MLP neurons of a small language model. Each row is named by its layer, matrix (gate and up: input weights) and neuron, and shows model dimensions 112-303. Each number is 500 + 40 x the weight over its row's rms, rounded and kept within 0 to 999. Numbers have three digits each. A neuron's up and down rows have the sign that makes its largest values positive.
After each neuron's rows, "fires in" lists the words (lower case) most often at its 100 highest values on Wikipedia text that the model never trained on. A number after a token or word is its count.

L9.gate700:514505498551462523516489510481541486447527605505462541392429513445475441563475557475580496433492480471517517440548481511495543507520470505484449499461541476502480458533502526547547535524526477511460400514501486521536498538521472509450477550511508485463488496513515493592500530457526557473477564539477465453494500564532507573536475435513548528409533508519466470544500494519532477465560535534459527534437506545456550479509479455591560516537434503551470518512417580541523469542509523454562468552505471490517600504430487516501490541464482428439532461524523481521430447476528428469
L9.up700:477547573505506535519589436485538555481492584497521565490500526451562487463589523511542580469559562525482543500479525492463505475445445494481530489400463487527498550531498431517572463501502454559509479497480567526530583476513543519535513487502533542488493492491480418491466519502515473456470461468513500478530535488487559518472526520465476493526423544461467445487486521498519480525537450479564475535572475537493537434479476496540498482533472514492548559517525465523520436500520558533511502494567491615475491477533469500546491401482507476458522508483439498466562484526504431562
fires in: "with" 20, "to" 19, "despite" 9, "in" 5

L4.gate495:473414546498462530513546477439488606521533520462471482474483532511466489450459481587499508514499435529530499521550480473535537463517526498470491497520529513487527531497545510491507445494452501478491535494461514503538507505485425589491449499540556501494455538475502515497492487403525509524512431471453527520454478445532419481556502495540563516577458526443555473597494460509460489477463507539553453549507525407542526473499501505521511423559518538572469465535489488530472465494524526523454557464521464455537515428501446522510529569481535522446553505553485522470551508542500462458
L4.up495:479485534492645495512505515495439560555503472462456493563544523492545468493557506584516560492443535537467512586499511516597527497498546467531509462450485430599500518540499482491459446499549471518574519497492503537523468502557564451600474524523474482517489486535482517550484612500498469529468411528438502492510557507483509478504454501546512485527532442470495483485487534451524463420567479512529472472493536474479580508516505466444495466512497439526494534460397517526450565414539483440525481518565486475553476499535562488459474429512440513528491552461531562499572479494476517452
fires in: "fifth" 18, "four" 9, "eight" 8, "ten" 8, "nine" 7, "various" 6

L7.gate718:491590594487457520532524501476505504521511468519443479494517445465497551431481541478495521490559539545459481460515449539475555536609519552487456491555536409434466471529521501574491551565457561533505467545475524533467538512428599514513537547478507493546502491542429444488521556495515491439427524535528438489538524483492440473502480477511544550523464498509507546526501537533491499464526509517433504494507463504469541532494528474577540521477593513513501492433428445551445587382521513520539543484467494506493472460410542451452415514572481432542491585509434480564448467532541532454
L7.up718:483512488534488522543518528472471553467451541462532497552504557523473517505518488571445525474484469525484506432504457485566474514516516522513487535528482526493468438475474487497555522545492507527516471538545457460537505490471529488481491507542504403519525462533476529529410465517569501394485522522423481555505525500394422494494435496507471487491527465496455534493504530477512488480516514536468521503515509473451476451556507516547499495472580536523449591506502546531451419485484519464561494497510579475446425491441613525411408558528453492520519484445518476532508539488553478456
fires in: "of" 65, "in" 12, "for" 6

L5.gate170:500488498492536570560510494464466462539525462495498526523484463490582556432534525537519531492506552574462515435467513487473567521456490549531460449467508508503431573473474418474489547468543459518481568493588516510492440477526538509519517535479461423498501465473510423493535499499559525520523460524522477516481494477504512486462451520479460492566550507512537460576463515544547478491562445502498507500564509436504417565452479540456509513565514476449462568521467540490417480454530445508482421579552441539430522525559475531559457481478513554535450483589536497469440465492597456528
L5.up170:484478601578485494420442532488439461497490460520484530501506528538494571503461489616465518502525540504432580484464536423521539535487534490455478487512522453435509500470428481433457480453542491451440561469466483483405530479507514447424493561508461448498430476568483466502461556514468440514583507516517492505460502511512486467504458484461461526526497525492533447512474475475528481461481558587496538581536504518448459513479477445451495437513501453488541519521444567467480537549498523496508462504493469567436453520503416530501470505451481523476523492520503502487471477573426467540
fires in: "but" 17, "soon" 8, "however" 8, "so" 7, "simon" 6, "similar" 6

L9.gate350:505535454448495503492464528587508508499478432530488469458594515520558558445592439467509554498518501547487454512469558528486473473487561518483450470538545516537528500506473525513510493474498484535547539520479604499492462555510560507531507459582501566506479451453519463506497542452445474447482476440443460488508497479522535510540542496480554441462458470484473518491487481489454478470530545449568517435506519456485477487507470513462482429496543508562462563554511528480514545518564566513526598530499455485477467530525454503503462527508447541490522483511451467447422532518491576506
L9.up350:464595599489496560477495424512503546450476499541440477512537477443459606533477437490533453475465452480542510435535561513517503591477557457403468575522521516494482475451479493545486478473515513493481535548517472475445487464481472488561586511548491550486496478530440496511509465404441455460558537530497467456481496481529539447397452495552567530572550447475556526482478493476504509464470497437460536498525445476526438470463438465509486500453471516460470501458491504451443466484459474435551453487508482502526507466458509529478452462499533533499488481489498493501520469454601514486
fires in: "of" 24, "in" 15, "often" 6, "headquarters" 5

L2.gate189:465470499524517486470522522517536512488442487533494461545469504462469470549501492442543459489569506507536465472473550521551451504541445544515564483561524468494439498469511486499488502496505571476464441511532481510527523505529543494517486465508516563479482495485545429450549515468520508539505436568513463442510503512464480523502428505538506433512451533509435455481495473503449584494554495571506537531508494491528560478555482560586508551553428470477518484421471505450343515522455534505475530485563492452586557474520462448540559580556557448469488545456562535535487455456535505491
L2.up189:549420497581480464402483527490461458488507488575545540458463510481517533471543505499557562462523476439461582485503492508491541484507498505474521466476511541440493425476491486486476543563426551493467507448513548551488563516479508536532461473473530475558565526450508491467471507505497484538477439418486527502474529535481413479468472498550504482520523430441464513484509560497446516553445472483547413450540556526465485574484532464536483475516572464514509472490519572460459517462488516457536466529543483470483496554504461513488510439484510506483511481510505449540440485443423413590
fires in: "career" 23, "history" 11, "election" 7, "foreign" 7, "office" 6, "programs" 6

L4.gate132:531479464526520464613591436545561540495551521524500436486554538499559577549452555560491496533490550479463481465484478509518563532577524469438478526469534564434438469496490539527477462484469526531451535522558461475526548451465493514506562491555433467509550511509525502455563526552554518517481521520522465561499466501483492519535467456431607524563522526501504514546552514594557520552461538463519463514537394491559522416604514524441561494582585435509452486419501467420487523465507490455524498469419536479497489513560471507498523532515491465470561448563464483491520519567450452491
L4.up132:562493514458486494519552479492541392510426555477540501484481531527497590563555471511479486505509488525530455491453484527433475574474507487461530557575513524547501497539529457502477495476563442532538486517546518465548494500540440495518421560556497449482515447526457462514553543439467508514500451473498466511570516482451458476516517524466490531504546504425503542558531492463486472514527508500542547465562392485481443595517584458540499502534421479476552497530509480535545543503420481530589527591477506517460493554504448472480537504540477481487481484489502503496484526480467515428
fires in: "he" 25, "she" 25, "his" 7, "served" 7, "committee" 7, "committees" 6

L9.gate148:566508448476543513546508497464513449528486430491556555539510529482496545536553551491509452501503585596562546482499548483503483457462490540534496453491577543441465456453500453500505449383504439461467489464518525473445478505457467487522526504534498556450538390498546495572527485517504503543427495445507514389466582527405536466530451546505478511554551516481532445490560528506429500406459465518548491512516532517491547441607460544495484568513472539510465474505493486476461559505542507507471465459504467474510496510501462445413539462485438475491536471509488507494482473538444535563
L9.up148:421512488502493516530575509449523483507489433527518513558472619469539512487542480461514446494562492558515510453542443531534489539500513425445537508486548493436506480425502515502463583462473516515490508471571515457569461542469454538493503512490436448455493487497413581491492545541472468506508501480531528496563552505498557488493556517515546557532522490525543482538493505557480531477481473482460544531497524489423480497531523436436510506552496567509460469450528516502527511585448442551503500492405446448533494403461472535466503534508431458502490453469540553468417495546526479472
fires in: "by" 34, "with" 16, "of" 9, "for" 4

L2.gate384:542547539576482562492440450492475479522464440542497523554519453441531416512497489581562531456504499541493473447372485485490460555484524521501517428488501537503528533456480551507532433522539558569484488463458439466491495474375484472460502489543524414548479494453465485470502480447553508519523411539485461507498506479487499471515521490507475474499504518485561534478584546477523555493502500586497485527553482521450516495436535517481446472530469519491544444503449381511511503471512444519394442507525491546607427504490479489528507552461549451536469468482517484490480471536508463522
L2.up384:526529474476500535506487529498368479516498480543585523522499470489519506582549523423459499477528510499466492492472527530546487513503472510438473476559520462529487465459568490477459496486457480435474476464500494492478510489442468592492492481529535545543528470526484457508486478594514506476504452527478466486563555507463509485397399502506477450490469507535557472527493485463408562560482493539444489495446532424515539511489493441473502487445546529432492550462520495490561522518493425506397485538462530493547507504453521578474467507534577555476599581517510454483477472579541527519
fires in: "was" 16, "career" 13, "developed" 11, "history" 10, "development" 9, "started" 6

L4.gate652:568515506447537460517489484467500512566513455484506508538553526441430543469544440558563472561462550550479448563412456495527499444457538515511460413491520475480447520485486492514479477550447522517514469528455507573495528510496508436512525503408545563496486441564522442537464527524523538449480488557490443501463499451534539482548519493494566408461470454526530489509438489492564494513552490556440495481541526538492504522504494433503525427409566480450465484537500542482521475519489490537468496490527468506471493531375528526463488448566547501452464525516505466478427439524454517536
L4.up652:493501510484540466561513474495574449523509495481496620481484464507508516440506527569485504486501513526527469555505573484575498475459514461504466543529541541525451524506564465456554535433532444473434496541481387464547457551522483477404450459532486465526481442470498557528483484562483568497460516522454516485473474464469501541480555503479507484582568528462570548544524554535475555496431516520532495489542480428523505526491505447523423504464562432506541521464516443531551500506435433452498496447471475513535515490507555526503539503516561521528456489520441563438483492494512530561
fires in: "lost" 14, "director" 12, "formats" 10, "directed" 8, "owned" 6, "format" 5

L10.gate16:533556535449476560500521450508528483520463467471449473517513611467485491472548546478455509501520504565523434518511489512527492493503501464466441510521535457507478397526539485530405494407506511518494457509512482401553451493507493446512522523456523518503520522517484537502497484544553481473538593437442453484609415473483477503545475497514466521475450526474447526484531527513552601471516512568479463521538567454496490505582472510445485503519554451560414448509533514530509524535509400435558462432464495501561537499542470462483434357463486541574458566513514471540476495543501488520
L10.up16:479397525493550516481539569558511481564542510466497504472461509482544506526535523483525513496483452531465572480496506490505469508516518435465477544533473551568555553513562405533535482591553553463465539549444570451498496534534525435542495472446520538514482600434484470466460560462545504495466510513480533505448476481539540531578508524539533544403517536500588515501498479557489548474499470481537533526470407444429453526492496503460492475472507560548497482436498493519534517489589491580415447464423536478462426490481515510437479495482471542485470451477399496429439501464481527393
fires in: "the" 83, "these" 6, "there" 5

L4.gate384:489500532528542494492574482403515500542426494491494508433552498515513517425493484488500542512492490446498434412442410494546481515532544453438498482447477512511443520487540496528512511493478469478460489504486541428562492533490479523496541438468483575471516486492521524534531553424448575522492471562498523511455464482482440525516601538481508530466552470478450501555552501463527488429478521422487469557472406496509634521487491464461492461541493488461511501543409513514450506470487544499527457539534554533466486537538524435489473445485476461502475482483459506484532413413510570488
L4.up384:547494557459542522478565514464435471532574520469497471397525485572562475518559500523592547495495496432438436484542490500558488442461587513573512539458463485524514523516464495481500495522484468519521508530464495516474552489409510564484530441510429555500468543526454556494502614471507528558525433452490512484440475410520546533519545491466509489509586533487544512529512563491488566493468577496583538495464491499483531507490508462479493513567506522541468421489444490492486543475537455509487461545517468517508503522546390376502498504484480476511454504516536560493444436529463500489
fires in: "several" 13, "two" 13, "various" 11, "following" 10, "of" 10, "different" 9

L7.gate557:486416528525441486511424489528475532483463484512474539437548476555496512488478556435560485513461414528489543526554600518509529452602509530499547485443467510503525530450485459569453507594493448533557531519596476462553496470491512582468487484420502523511522485521504432466551529512440508436532525505512591455560480542529486553445469520537458461497485512480480519559426533509505513545411492475547493544543514516440484570494498480512445550521446461509502570465467442552551460556490487429481491547503458507498501476550444517523550474492508520508455513479523544538503465459510536586
L7.up557:628458529484469483511457526487512521511485528469391520488562510525489548457556468551508521494475460533455477477530513537537490534550551463543503613529452504482591510536563520554518532637524503560524484558505529468549471431503505457568489557476429498475533522510482499498543495532463484518550464502512539436527554578433410563539461543485514487416532513442463560452493500474459481521526486545425567472447461477474504554489546443568484526490508560595428525523477511563575495534514502488497500488415549517562465451451528583469493513512541472501534539492464429464504526516474532536
fires in: "of" 36, "at" 13, "into" 7, "following" 6, "after" 6, "to" 5

L3.gate715:519512530540478511486496484460545521483575455519512467513459565458498528435494477530467535449514484502491511518542477552500491537473512482532466522507531412497497571503505463531515508535485456496528443495482494510531499425466523539501499523484473532523476487501454487571460515474518486502474478531429532602520438479580489497483472472495558545526492608491494484541435458572476521493494502552472544442487484522444520458423512510503555471475438441511405487496481499494494554524526524461445515514540525534532476566470481486433499483502522471476521488454434476496534402508446560502
L3.up715:491481464485557539481528424438515459528506514482530549554555494556495529452439505504466565437480563510466490488546501466525480564521511463512525465521509488517480590484474456598525522491535529518497462512501581527567450478505522513523501436520444492510429521511563420485505487445482507507494527460461442513451475515541482517512541510493619532544539590516492483562438470538456546537489496497547550425456487524487552488526517456489529491483468405487487521519434463525590482560529564479515474511558503549479539531455425523453471428490418462533486474465508553498504396501477498373
fires in: "various" 13, "many" 9, "three" 9, "of" 8, "eight" 7, "all" 5

L9.gate759:356483490499422497495468515512372421551517549477533471559492518462569476563484499506561527494431524505469526491512548474524517558514524453507449494474536470514539549485518506465471492492527478523495501486563458552527523429480583441518473500477488479511519469583536537517501501503469478527559528562498497522458480570441507501461479526431498510532593483467424464576477468486470476496538512546570540516496502599482491498533474461506468494475510535493514495507485465504518556505525551504509513501525515450546441462556499466570476504536521394494395506502501553537481444494522451562
L9.up759:442441498455486487485529547515492606492526501510468475488486513402565437435464505506512553420437504502490450530492443594471527518496545532600497528485473512487507478480545563468475433454506549504502526524544480510454460465546510595583499508459483481518481463507536531444598482534515541474572538505484427487480575473478523496492469470511489461459449520479478547408399515478532529470530488529559509520506502507571484516444557447476489520472454521562514467540465546492409504479458477492582539572561493465499495439444564480557448492489496555558527522461486522576499475441447448496
fires in: "that" 20, "in" 16, "on" 15, "from" 13, "between" 8, "for" 7

L7.gate638:540524494489479512500535456524534516496521523504540503464484563514478464495517518480522513514536480525497504466468592533546519538463519497485433596494506498565540518475451453551525516461464445535501395474504468512498518489499455470475429458449451512457499463504541403582502506428496518465542450505475540558439471475430444482458500526424574548487467521475504514485509476485529491488519437508439549559473498484401485531490545488517436501465531418550465523583528439439470527560523465507458528566488522526578552548499455474518544503487477469512506511573557466486511424554453467530
L7.up638:504457526523523537449482507471510521425503442504517533468473569572506552523529537535501418493496510478512524528525502455472478495461552503507510473490471469503432525556505459491480520487508460432532551528566508461430511527497520576497589450443467495541470468482460513543535541536463472482474632521444518604504500559536454548524436458513497494562520516512482474531544436512499486511521594532448472503505448516534489559451488512518570565465549475513526527524440574510489510482432530586450477530495359520433569491520547465389502550526485444505582513493491515488469488446525505467
fires in: "with" 22, "where" 15, "however" 10, "when" 10, "while" 10, "but" 5

L7.gate614:533498473479472532542594417485502514593537514451464468459453452484484540480473569531496552547471520589590500558479463533476532490533443433425488509500523548491469482533552442445603499463511492524441480479442547516546533481529514502512450499549517469522478474508536543461477479535487523514474515514504523515544530490571531492483502560506555510455495499441493528535484552523443517472505509480508531505557497483575444464455482515531537609455419587504454548562496494501535517527443553500517480453535534504520521496517531418478582534522515481471566466531524534468524498490430439468
L7.up614:531437484555547556456526505527508544509476440444417542443480541524502517481470456446482402469521510544518422523553421488466439494522558582505476561482423503493517535554510526520494486529487502501551447490460502534476512452457499494437457574487434530448445467481496503509452525486491462539514508509493511434515603505492497505499536512497474510443501496506525571478529544422553448468497516558433496528572497536555511553491474485423499530398531505557489500528503493466531471535521439479505573564483502436511559472506511499533486519475489500445568489505521511525526469463567533527
fires in: "into" 15, "of" 15, "to" 10, "by" 8, "in" 5

L10.gate171:484456481535457511510459496546499572474551488474488461495501475531572534551505506468531531566581486521463482457438544512441425532413538374518531558361463514500492554577515465567496514456483470508541492568520501515557536451518476485536510474508533554536495488539584534495552464453524446490519549551536441504528527465447537514469525550466577526514522445549574497541507466512531521456487536483500535500471521453508491497512522460532470513510508513588423562488438451514505418502530518501486417433464515553485512528431484538508472442497506558565513459551486526451523412576516511447
L10.up171:462508500503497446502525623440420433490543521538432482513476508510569499525510475475523465536446534574495467520481649374440487545499466642480457519556532486447489523466476516566472558523548478510495474397534556563542558477532519510469501527470520511525507463554521525544419503490503521537479427433528543536543480535470505486541475478465461462448491560478516528590529486566495533483506598456527542497524540558549558515478531523502484527492435467449485523551452458471532450474508432518456488503500481405452536502481500494586555471451517544517496448497427511426562459490520541465
fires in: "and" 34, "or" 13, "lieutenant" 5

L7.gate46:526512471463442472496460480505491481430444517519428468474467455510485518481486559438479513466426485475501523501551483538526506411467537483527568495467464487504530494415517445470556531477469582434524439552604465513564462445506467517525467505498417431461473492513530477408523455530516490468472516535579473560526531480480476562516477506498503456511431497520468449527575514468491501569496475486534505472486519479485466481489477443515455537468476453478494525448492526444473493510457485565566538444479529548548556523561553496467533455473492485516497508596527482558450570436387510511
L7.up46:484539496501506495492478516435499429534557441471545554460489526495584531511522449519576458488408529515530504470471530466571494539491475493486436447442441499512457494457501467475534503546500574455435480514556490491469458456563469459460465467612496539460580451459513548493550453534461489566515594561487465502512522475560575581460463468425460514508472439475482526439618510462475496510422481521521535520483523476540422476429496576548549420555461473526553447521529480548568502480516461544500477512466541452509469508512495498522515491540512562521509527504473525462530476495494450470
fires in: "by" 19, "time" 9, "on" 7, "cannot" 6, "from" 6, "explained" 4

L2.gate574:491521495491457536526502446529442569529543469547513587473619485479530574530443455570440484512511484516460492469465475498484577457485536514516466470484519544460397513550427554458432517491497492563536496502490474504513489446510468512462489465543414548549443553514469525479474488460532589512490490530497444495466530505499564525521540457510558483603574488536478449553486508512452519528492537510525474523537469497505531522514524521425537420497518485504443576467437524517545454490528476620465509486500509486472479511575541540546440487471422520545480565478463523495494527473505496501
L2.up574:538478483518438537546406514579455549575596455502552572468528507491537591475531454432401495449451506510431511436449559478519528510533479503438484490515531496478479532515512441408517519482476491543518435503477517555523542407501504509516373499496493500473492545529503504498486493477480535581506537544524447451501476518567429486535542506514519507497541482526489472510481577506414464483504502566587573459548564532501459582504573444531526499493508543519469555432468512488507468460536622536513468472463554491534514512480476537452483532432547542488452509502499484565443536584495517533
fires in: "committee" 15, "appointed" 12, "fifth" 10, "stiffness" 6, "committees" 5, "structure" 5

L9.gate250:479463499502590505483498484516532486579536504498500513481458532423593536495484500539517559521490523547506521477484545533526502530574487398465552604504499562489559501489440517520496515556484572533468493557538518489511534572490492456514458586546480475516436527499589495491462569485494509438496501505426501436566437533548523442501433522475543534489465516477476562448409481509553541573523475469530500431500461542540532457465415504498470433520518474464535528456397511543491565538577455486487594497569533562547466574506465534539429509489449448510495494446442509458575457506496464574
L9.up250:492483514463495457494522522531452490512527491496450412514473502528574540527485544529499515444463471495455514476512493524480485493542471496471481493470549504494461508476466485510501496528504529485530526447537454486620553426575436530525442525521518543563442502517601446471542538546455513461570498477479453543486548512526452453481514560548465504476511441469428519453499436461516466468452497486571475444468558450415517535419460472554547475473479522518577486572464525515541510485509584500543531589554494537450458507589506473510582489507506495455432558585523578509575458423552488490
fires in: "for" 24, "in" 19, "of" 13, "medal" 5, "most" 4, "year" 4

L7.gate210:563555540461559476477454524526540512590469561565492441451507503596531477469580529439518497514481411538481487510525511459504486479485452544494477477461452435493532499572540584533470500524542492501497477526512560479459503519421495477557482455539481527503436539487547487575458524457480523470440560506462567502497437440427447490438449533517544532446478490561492476572444465553557471475506482511567493448555438516445371573522545545519496512441471490440501547603577464577454564473473447469517485504440497460438420467570486507512526525481544517506551523453543432484520552482472521481
L7.up210:494456498485494520559524488503494445453488464511521538531544509440605498514530458474492476551575459508474523475462452496455474483481514428492436497548492579484468569450445588509504526498505547501555507484490548391516466513458487532454468554474520525502352521541485453463535506526529572551533482521450527531530503520501537476440518500517500455523512549554449539550488507549479525488446517495520439475488440500440529477508550440481525407486564527467518469530598512489515495468511445491446488485527486448428506529581529468470515475475511496451498496425438521513521449504494488512
fires in: "these" 15, "following" 12, "end" 11, "each" 10, "next" 5

L10.gate374:477466468503508541460563438510513557512432473479412416495542628490479455509502548530515501508532507498450469469468572489539527497529567524503527475445572483426504477520539505522546479533438519445572502530524467518560434485490530467504511543480492526504549437508453521513537435582461472507481452472436449515406452418551489558503503494419485510474536486496458502572517469465491537439515451476483523481499599476542454470489456513504553508527481478498542513496447488456481497542523509519524442439512438418508466529475456488454444528482540496523524529430537496427531527450445509528
L10.up374:464557501506486504545498490550436532500468531500558488485527448593576579510527482426528495504424568504447458503512471432545516481401462531564483439554534502434476471427478531478563508586466442431553449421572477492498449501515517481522487498483436425462497552502529474507466556481440464522528448517522437476510543479510492492519526479543536493465477537566463433454593496445523518575555531492464527525474505506510486461517496473496490536480558555524463513517509434502526576512473468536441517556553518500603496485457398522534549473497413509535468508518492408562516492509436424571
fires in: "in" 20, "of" 10, "continue" 9, "along" 7, "to" 5, "started" 5

L4.gate64:575514462424522550499437492466476518475492482481503507449410471524495462490486459601484486540477466482529483467478569475417502422460589569541539516407517507448469457455474467459549461440459460558467520462511515441469486550528490517475574468449529497549442529481518466521452532437521546464406543415516534488503511508512521463525506512482472477510455498439584496537532452526491474545503430483439442501549481506583436477477438507554505459551463458383544406476463461474534475522508495504493515484434450449548481515590521524491483509453512526565582489546446516469418516522513517509
L4.up64:551489541528528500453480538528470509535505486526459464511491459446520447525523499540505467544481448405504447486531444559563473516583596491490571478514474507479489540486485494464438519549543496562440626551548547505452499501567545448523531531511532496502451522493487392554391513480514494507477399508498571585473398581463457574433549485430467507510522513425510491548505505469521526471498476512490460544505464442460526535493520542513454514526472504514425534439490510416461503474490509515561525533504466524537483426473481520488521480525446478561545524512519522458474556423519499463
fires in: "while" 16, "during" 15, "since" 10, "from" 8, "sir" 4, "when" 4

L3.gate505:473514483492505450533540557523543499553581530484593449449485446530530518526569484524519552476436544483416460477475501591554481489496489533463527479428465436515476466479553540567497479454454503552522533497510627482419484485498509487539480504550524519486483493484498518488481518503444529523479523519532467470454482538501515491527528407547545467505473478449528518487477472492486511620522522533574523457485472416543451478494515582501545522480458532458475538503498478536546465508531496525527441540459536535535472514510497473502521521513503529498503512464533518461520469458571548420
L3.up505:461454547460507495558467516487481555500547514522517505539397486524519535506478470446502547500552500565444461487461486522553533624481529478475473457471461421476535535460564542521501499522486493520404490532513449493517540465429493506464466503568457549484480518414484449454501510468424489521506488457451448444489615570501543531529523532544479649458517584488448479508440466547427430527524500535505496523496512550494471546496568471522468538549484466627461518509478534565453520484512459500465519561508460551548432527518489545486447477420520587531557475469512466454514518434553544487
fires in: "committee" 28, "streaming" 11, "media" 9, "wrote" 5, "committees" 5

L10.gate206:514466491498429542488509474528450595474423472493490539529485513482506462495475471455526462411458498495537488448480458532547458502491508550460507532485462441555503510482503478540400581454471451456504596530544493465496469542465486471468519474554423512477527482513459499510522503491505461452475531497515515492485477502480515469537541480594578523540458532519510575510530491544521501509515452447566504482484445526514541543478462546508481526497471529509527545486467429474441502467568473427492631546482488561591498497510496599457504534528435467556590454524517440515525523534536474556
L10.up206:548437498537524446534555493515440516539520508495426499476540511530530520443560443605469524504492492507503514560490487501486475523484496468521478465575481523512469474514554540473470475477547488574500551531522474542480487501441461510467536506513496397507501487512516584477468541426530490428496525524532479486501500553442569441471460550569536490470483489512453590541489452481460462507474533461474460523445543443524517540485498522458405573576524573456394537538518499543494505557459574421473479483482481526488504503516531496563477526503534398540558502469543521477498487551495501511
fires in: "of" 16, "in" 15, "to" 6, "economic" 5, "appeared" 5, "medicine" 4

L2.gate25:540489512538529426414491532469453541499510508484478450473425529479515540468496435534517512550513530489434516537524406564559408454445486479537477557496442523477470521533492471550523480529510512514514488537425478515565529587489531477495473598478460400565498564501546516592533434522502540522507573485502485517521506518594517488493448446515604482507449513471447507457486483518500555482554491471490530499486506510550542503507491512504495445456461505521514567518507479427456529512539547576571507530527485498463488545551450498516520532455441582481502542461453434502592506453458505521
L2.up25:464491553513550456453470541455525571525494530489521470524489462484454509476499511503562494501462487551563555559478407548506462494447535495526528498547383486472525558518500440439516489493526559512468500510491500593576532564493500450496472577469531441497523502518477503503480475480500470530530455517525464536545484540595535484489507490496463570492445507564475506528525491517533508514466453440478490511498551456474478473515442462481577381445454558495538475596508562479450524558530485542496555528492471515409433478493452469525500499528544558477527598444471483506456515465508516554
fires in: "according" 20, "himself" 11, "name" 7, "phenomenology" 5, "names" 4, "super" 4

L10.gate572:587561519516488480449473501601469477520542483455434541423469508492492521532513562490507465507504436547521491459483471476512575444474499527506524513483545476482478520441529484511501517499490441484438489532499530494506427444503527423515518475503492584427523453475530571536491498515511415466462505533464479473555451507508506486442524447474481459478447502473524484490516472521536503553472465511601484434521506495577428533528517489493425512501484540476440504544496482481489511564538527532530506499526437497506503440440423477604509430433541527518516418479518491413510499464543596523
L10.up572:487538533512482578475497543478556501437492446436485475534471411544518575487551494475552460508479550516511539480466499455491461507539521483531492495498532536500469502525579440515540501506468453492466523510495546566472539470435528462478474505515433501492482507509497477528543511459453480415476504472461495584455492479429457470468506460492539537452466437541527510574542450523525508492495418444493467522463505500470475442479488497431507530529513488500521408500478419415512475462505478523427460487492550520567448524416537496511483549470496395602513511520525478520466522486549546493
fires in: "of" 33, "in" 12, "about" 7, "to" 4

L2.gate330:579521475532489500514463450536535470536479483452606517494562503487503482525442488536440555534510473507463512540417478494492505496608480506445521458532539520571513477528444544566484516466497570518453537579504451458455530447491475523512489502534542484526498494537489473412519498510509522420534512568561531538447518543518414536484549475438575480473429479452498436384536495461437450569571475516566505519551495567506466540491525473482526490485474492398547463448486466498529463527518447529540492538492434559494528534484447506474532481586505558499490541495429536547476454528381531572
L2.up330:530510511532488492572464507479482571466448553444467527485489463485517459483496542508493485448496516473513481482430505456452472470480551430438572456504499560476462446515491519449521475545428459520523531508480487483443491524510572437560460510499493499421535517494435492517504463514518506524435565476492469565510470553475485502449416571491496483532533519546521552541495557520521497539490481450464504391486459446491557486555492483539524410460498457450507491452573469516511491531406441531562529515487502429449502542528526515513503475484498523487492485509524407379476528547471464467
fires in: "he" 37, "she" 25, "check" 9, "cannot" 7, "chemical" 5

L9.gate801:465450484519512455530547516491599552440440443513502481502486535487483476508569539473467475537551524486518512510492523497564506561489530474539506565458487512539485469520520502493528512478555472438486495535556458553533602516486469548608524514546525564564569435506546464545428499454514478521532552513578524439553453543527473478528477540493520536459489435587536480553487583494495513483481531562466504554492542474485476485442503588510513495491506479482548537456524528517526506545509470477550433409487520494585520575546427491444484529462471511531547522555563470477509448446469558553
L9.up801:514487470509509498495490512440485551479524555521484586508506600414478523558538508491469537504557584470533458571493485438467477526447473443438485474493490490541526558546487550514495500495498437487581462486548527525524487488591518590545467433413555471458472555523553538516504543413475491481594518463524506504503506485445522541565578456491523498415506491516484483503504540546521549510594498489490461569515493528417548480449477472484529470488477505552453505490452508510560565502503428487470481505508449523508543486457474516451554521526588483467529446517505566456455491428511454490
fires in: "with" 74, "to" 8, "in" 5, "without" 5

L5.gate22:560558507467513506575519500499509493484571469446470441487475471457568515480469457545476527609475519475442474492518509466494483487489559466490532435427436495502465509509522481481502425482473467510485475490524495484435460487440507513466523442433496475534511497504504484518484604537526449489455561534495543504465498532531508502524555533469513384518457524459506413504545456479446511498520513495528510510497525470500395471504527526499472537528454450470494571520458473508549538593550441461504583449460475462465491528485461460480557514490569533526457395512432467434480496482472498545
L5.up22:526536496507507463461559514474528483526566531507470534416497488452452519482543588500404517499438472484472507557526464497492490515523545555509483501525433473545464479517594462496531552480477452488571517528568611462509477507488450467486494524524524542465489450482467507521539481567495404499466490493529454511467538544492468507537507425532444553469558476507479474495504513483493419511612538534543552495573454489532472550428485495586559540531482536511439526450495497406440522452483532516444476464530552497462497535548563513458518491453484468515527515494541504490443496499375470548
fires in: "as" 23, "while" 19, "later" 8, "with" 7, "by" 5, "than" 4

L9.gate225:525514512511514510474450526545510480459490535511511503474496529501519466458499554448567466575432511550439449515548574515591515469563541503464430425389519501415536536490502429589590539533490511442503539565592426525481518433505577482487524512505536534522492513534454535537403488474445477482473558527477436541474464582474494544504435519491392476513481501550518478563465474385496545477534523509541448512532526434552450491504472444476485476511456467524508490493464405543477471488489492539496502515458484491495466513440444484497586495489441521512521547522534571508425484510471503521
L9.up225:487516509493505470481481533508516424404545467456497474453491518519521442535529461526569499493479504505462478509456485439559504505509472558527476585495543507506530574527508517429528462537524426549493528587567484474499452465477481508464549473610418529596453459418603515550445479529494514438485487379457457570505447494506534546492526445512508507441518456514532486600528438496500568497451503520517500488552530486512570480443474445462497537454523461520438506528538452492508470513493522541499497498498529583430450440536479480497464596524533510464500425517524487468470548498570520507
fires in: "of" 17, "to" 14, "on" 10, "by" 8, "following" 6, "in" 6